Weights of a small transformer language model.
Size: width 384, 3 heads of 128, vocabulary 4096, 19.5M parameters.
Architecture: learned positions, no biases in attention or MLP, tied embeddings, capped logits.
Training: 508M tokens, 3875 steps.
MLP neurons of a small language model. Each row is named by its layer, matrix (up: input weights) and neuron, and shows model dimensions 16-111. Each number is 50 + 10 x the weight over its row's rms, rounded and kept within 0 to 99.
A block is one neuron, or neurons of one layer that tend to fire together. Before each block is what it responds to, as a language model described it from the Wikipedia text at the highest values.

Description: Sentence and clause ends. Fires at ends of sentences or list items: final periods (Newport., war.), line breaks after a period, and table cell separators | after semicolons.
L3.up410:65 49 46 38 61 48 46 57 54 31 42 45 57 62 54 53 29 47 66 36 43 53 69 59 70 55 62 62 45 59 65 46 71 58 42 45 59 34 59 68 54 56 52 51 49 64 25 56 54 29 30 52 60 46 50 45 60 51 52 50 32 45 57 56 43 60 53 60 56 43 61 57 42 54 53 46 54 44 50 60 26 51 50 61 42 49 54 57 34 42 34 36 68 53 53 52
L3.up572:44 55 47 47 62 68 53 46 24 37 53 53 57 42 71 37 36 42 46 41 29 47 61 56 57 58 63 60 40 47 64 60 54 50 43 23 56 52 59 44 65 41 46 52 39 44 39 46 63 56 49 42 60 41 43 65 48 53 32 49 43 59 50 40 56 53 51 49 62 36 52 48 50 42 44 48 46 35 57 58 39 31 55 55 37 46 55 59 53 56 49 54 73 47 33 38
L3.up971:61 39 35 37 52 57 57 52 49 66 42 40 57 65 54 57 40 71 54 45 46 41 67 47 51 40 69 54 40 47 59 37 42 32 44 47 50 26 49 64 57 60 42 67 32 40 59 54 61 32 33 47 67 46 68 57 61 38 38 51 33 43 60 53 49 37 49 45 65 52 68 45 50 55 57 50 31 40 61 67 28 54 38 50 59 52 47 65 42 56 50 64 66 61 37 53
L3.up1513:50 47 43 50 36 50 45 42 68 39 53 32 53 40 67 40 39 41 65 46 51 57 57 40 55 63 54 47 46 39 42 43 62 53 29 29 51 46 56 32 61 47 51 63 45 52 39 48 59 36 29 50 43 50 46 56 52 46 44 53 40 47 58 60 54 69 49 29 54 52 54 49 48 39 59 55 48 35 58 60 53 54 44 45 39 52 46 53 70 38 49 55 69 55 28 45

Description: Sentence-final punctuation. Periods (sometimes with word endings like s., ed.) and question marks ending long sentences, occasionally a mid-sentence "(" or "and" after a clause, such as "waterways.", "millet.", "happy?".
L2.up998:53 60 45 58 38 71 60 61 48 63 60 53 72 68 49 65 50 57 42 42 38 21 54 65 64 65 49 74 45 43 69 46 53 39 47 47 61 58 53 64 63 41 44 49 49 45 44 51 47 39 60 37 50 53 41 47 68 43 42 64 49 45 52 45 51 63 37 45 53 47 50 61 41 48 50 57 44 37 43 48 64 43 54 34 45 52 44 57 54 50 56 46 53 60 39 49
L2.up1179:65 54 47 64 41 76 58 53 56 70 68 58 58 85 55 50 32 61 52 46 50 48 54 43 38 61 54 52 31 38 52 45 49 52 52 47 54 36 55 52 55 45 44 61 37 43 48 44 63 64 45 44 56 65 44 66 46 47 49 50 27 36 41 49 72 68 67 52 56 61 48 49 57 56 42 53 56 51 51 43 48 63 40 49 41 56 49 48 46 52 52 48 36 50 45 42
L2.up1259:46 48 44 50 48 48 52 44 46 55 44 62 47 45 55 47 37 49 49 46 51 50 55 45 45 52 29 56 37 55 63 38 51 62 45 50 48 36 56 46 55 42 46 72 39 36 42 46 38 41 34 65 39 59 33 56 39 49 44 59 46 32 61 52 66 54 48 54 63 65 44 51 65 58 43 34 61 37 39 56 32 48 42 51 43 46 45 53 38 45 35 46 31 56 31 56
L2.up1391:35 60 57 63 62 38 52 59 43 27 46 38 64 59 73 60 37 50 41 48 38 49 46 54 54 56 49 49 65 45 60 54 64 70 49 35 41 60 52 52 67 34 64 50 47 51 49 53 49 61 53 51 51 42 47 65 35 45 48 68 49 58 42 39 44 64 39 56 53 40 55 64 59 48 50 60 46 24 41 48 42 69 41 54 46 45 54 58 65 49 51 64 39 47 51 60

Description: Value-linking tokens near numbers. Tokens just before or after a number: equals signs in formulas, unit words after measurements like cm long or 4 seconds, of before a value, ordinals like 368th, third.
L2.up89:57 29 48 63 48 64 44 38 37 55 44 54 41 41 66 51 36 56 51 42 47 68 43 33 48 52 51 44 41 69 60 52 62 51 33 49 66 59 62 44 58 45 58 51 29 38 51 46 39 46 58 41 51 52 42 45 54 53 51 60 43 57 69 45 64 56 33 31 57 46 64 61 58 24 43 41 46 59 65 49 42 61 42 57 60 42 53 46 64 48 44 43 49 55 42 46
L2.up625:62 56 59 68 33 54 57 49 46 52 52 57 43 50 57 50 39 64 39 60 49 69 51 52 46 51 39 51 50 54 61 37 50 55 53 43 45 42 47 51 67 30 48 56 51 37 50 34 47 55 56 33 64 57 42 29 43 40 46 49 67 44 69 54 50 52 47 56 56 49 48 37 43 44 47 59 66 38 63 29 41 70 44 42 47 70 61 49 42 50 42 37 59 41 43 47
L2.up851:37 58 47 69 52 53 71 47 69 56 46 48 40 57 43 77 41 59 49 66 42 52 53 66 67 58 42 76 32 38 65 50 57 52 52 44 38 68 61 41 63 33 67 38 61 33 24 50 55 51 51 36 33 60 34 35 55 46 22 50 58 43 60 46 42 59 40 44 50 41 52 70 49 55 44 50 54 42 64 55 38 46 44 49 50 59 46 35 35 57 47 39 53 63 33 58
L2.up888:46 49 57 72 58 49 38 63 35 45 54 43 39 50 69 52 48 52 39 52 43 69 35 42 46 53 47 40 32 41 70 63 79 44 51 47 36 38 64 51 53 57 58 52 50 44 47 48 38 74 65 34 57 30 51 50 62 46 56 28 43 57 61 40 50 65 43 47 44 47 50 55 47 52 44 42 45 48 56 43 37 50 49 45 54 42 48 48 56 59 44 51 56 38 65 46

Description: Sentence-ending punctuation. Sentence-final periods, often fused with the preceding word piece (e.g. ")." "ies." "8."), before a new sentence or line; also "as" and "by:" in cast and credit lists.
L5.up167:52 42 40 45 55 50 56 54 43 67 53 34 46 49 81 50 45 45 46 54 48 46 48 44 62 68 60 57 40 36 52 51 56 58 35 50 52 35 51 49 59 41 45 62 57 25 39 47 34 51 41 46 43 57 48 67 46 44 44 48 49 40 51 45 50 52 56 50 64 56 49 49 44 47 42 40 45 33 52 43 43 46 57 42 49 32 38 58 47 41 49 56 47 39 23 49

Description: Inner letters of foreign names. Single-letter or short word-piece tokens inside transliterated or non-English proper names, often in tables, e.g. Zaporizhz-h-ia, Lyz-h-yn, Ishizuk-a.
L3.up217:60 40 27 59 56 54 77 49 49 63 47 46 69 45 48 54 46 64 55 52 41 54 71 37 50 50 56 44 45 68 58 57 52 50 55 49 46 45 58 74 50 47 42 38 45 43 45 60 39 62 60 46 65 30 68 57 60 34 48 40 52 47 58 55 47 45 61 44 47 53 49 62 49 56 44 50 53 52 47 53 44 56 60 54 56 29 58 46 48 41 56 63 57 47 38 45
L3.up852:47 50 59 60 59 71 60 40 43 56 59 33 52 49 52 56 47 49 58 48 45 61 55 60 56 60 43 43 31 42 55 62 55 43 40 35 51 47 48 50 50 34 43 49 55 46 39 43 50 49 45 36 41 35 34 50 45 46 59 22 46 46 57 65 45 56 55 31 52 36 56 47 46 40 36 34 43 59 61 53 47 47 41 28 56 47 53 62 42 36 46 36 60 46 34 46
L3.up886:40 45 38 62 44 38 54 32 58 48 69 37 58 50 43 40 61 59 70 36 57 56 47 57 36 67 51 53 32 42 33 38 37 56 55 42 54 48 75 49 59 50 37 76 51 52 33 54 33 58 45 46 31 52 56 52 62 49 49 45 55 31 53 51 63 47 52 54 57 54 58 64 46 60 25 48 66 49 54 45 51 50 47 38 53 56 29 45 65 38 37 58 60 42 53 55
L3.up1184:50 42 26 70 49 46 68 61 58 49 67 29 47 62 49 56 56 49 43 55 46 56 50 40 51 66 45 44 28 67 38 46 68 48 40 36 48 38 62 41 62 37 53 49 58 59 48 49 39 54 47 43 43 51 54 36 64 39 54 42 48 34 40 50 62 48 51 62 67 67 46 58 51 58 35 45 35 52 43 38 46 52 69 37 64 51 41 41 40 44 48 36 53 41 52 54

Description: Foreign name word-pieces. Mid-word pieces inside non-English proper names of people and places, often an h-digraph or syllable: Bh in Bhopal, the h in Akhundov, ash in Kobayashi.
L2.up292:53 48 39 51 52 49 61 59 56 53 52 46 66 45 46 55 46 39 57 41 39 50 60 33 47 56 35 49 47 57 51 44 44 49 49 45 38 51 60 49 57 43 44 50 59 55 42 41 33 61 50 66 51 37 48 50 58 37 34 55 46 51 52 75 63 42 51 61 43 38 60 45 39 48 44 37 43 53 48 39 12 53 28 57 39 33 49 47 65 47 38 30 60 56 49 44
L2.up656:54 50 32 66 56 49 65 44 51 61 77 35 44 39 54 57 44 25 83 35 67 67 38 35 51 64 49 45 47 53 58 43 51 47 36 58 46 51 54 63 56 57 41 67 59 61 48 39 40 45 33 45 71 48 56 55 46 36 48 41 33 47 61 52 59 64 78 68 71 61 47 67 46 50 57 45 54 42 50 50 45 51 52 47 62 39 47 55 51 43 44 68 63 56 36 50
L2.up692:62 35 37 65 15 78 65 47 56 64 62 46 56 54 63 54 50 57 59 36 60 45 57 49 45 49 63 54 35 44 45 41 50 48 24 44 50 49 71 65 54 46 25 45 42 54 48 45 43 48 36 52 40 28 51 64 53 56 35 35 44 47 47 55 54 45 39 54 48 63 55 58 43 48 31 42 51 50 37 39 52 46 58 33 61 46 39 37 61 60 42 39 67 56 33 44
L2.up1489:51 37 43 60 50 43 71 66 63 56 53 59 32 54 65 63 48 39 68 46 35 54 44 49 61 43 47 54 43 38 53 39 43 55 21 52 46 31 52 50 68 46 52 60 45 38 50 48 46 41 38 50 52 55 48 52 56 39 66 56 35 36 61 52 57 52 59 58 54 57 49 68 34 53 30 18 54 18 42 56 55 56 54 27 59 59 50 54 71 35 45 65 58 52 40 56

Description: Ordinal position words. Ordinal and sequence words, mostly first, also second, final, last, 1st, 3rd, after the or a possessive, as in first round.
L3.up187:49 43 58 53 54 51 54 45 48 47 53 49 50 44 43 76 48 37 46 35 48 54 45 65 51 47 41 49 40 47 71 59 50 44 60 54 59 59 50 42 50 34 48 49 36 60 53 35 52 58 46 42 68 51 47 33 53 41 42 51 35 43 40 65 65 39 51 52 52 57 52 55 44 55 42 51 42 40 64 45 44 60 40 35 63 48 46 49 42 57 25 45 48 42 50 51
L3.up673:36 38 68 52 50 65 53 48 44 27 52 54 30 54 58 57 46 59 48 44 47 49 50 53 56 63 44 45 47 37 59 53 63 68 33 47 37 39 52 40 57 60 69 47 51 52 32 55 67 22 49 66 61 50 51 50 38 68 38 55 37 26 36 46 52 51 75 44 60 49 44 38 55 50 52 36 43 58 40 45 46 49 39 62 59 51 55 50 61 38 54 37 47 35 42 46
L3.up796:42 49 47 34 63 40 43 34 39 48 48 52 47 47 56 41 38 52 52 58 51 58 35 55 51 57 33 62 58 61 55 50 48 57 43 26 38 43 65 56 62 56 60 45 57 39 48 54 46 46 39 48 53 33 41 58 38 36 44 39 40 58 45 44 60 48 44 40 62 52 74 45 50 53 57 54 64 45 48 45 56 54 51 50 50 56 55 39 59 44 47 60 41 41 34 46
L3.up848:58 43 69 50 50 51 39 48 51 49 49 55 60 68 45 66 49 43 61 46 39 45 48 36 55 52 42 43 38 41 49 39 44 56 48 40 48 31 65 28 64 42 32 60 41 52 40 41 38 46 47 47 36 54 48 52 54 52 68 51 40 53 75 57 61 54 58 49 50 40 49 46 44 50 11 50 49 53 63 55 49 42 34 69 35 42 45 55 71 46 42 38 49 68 44 55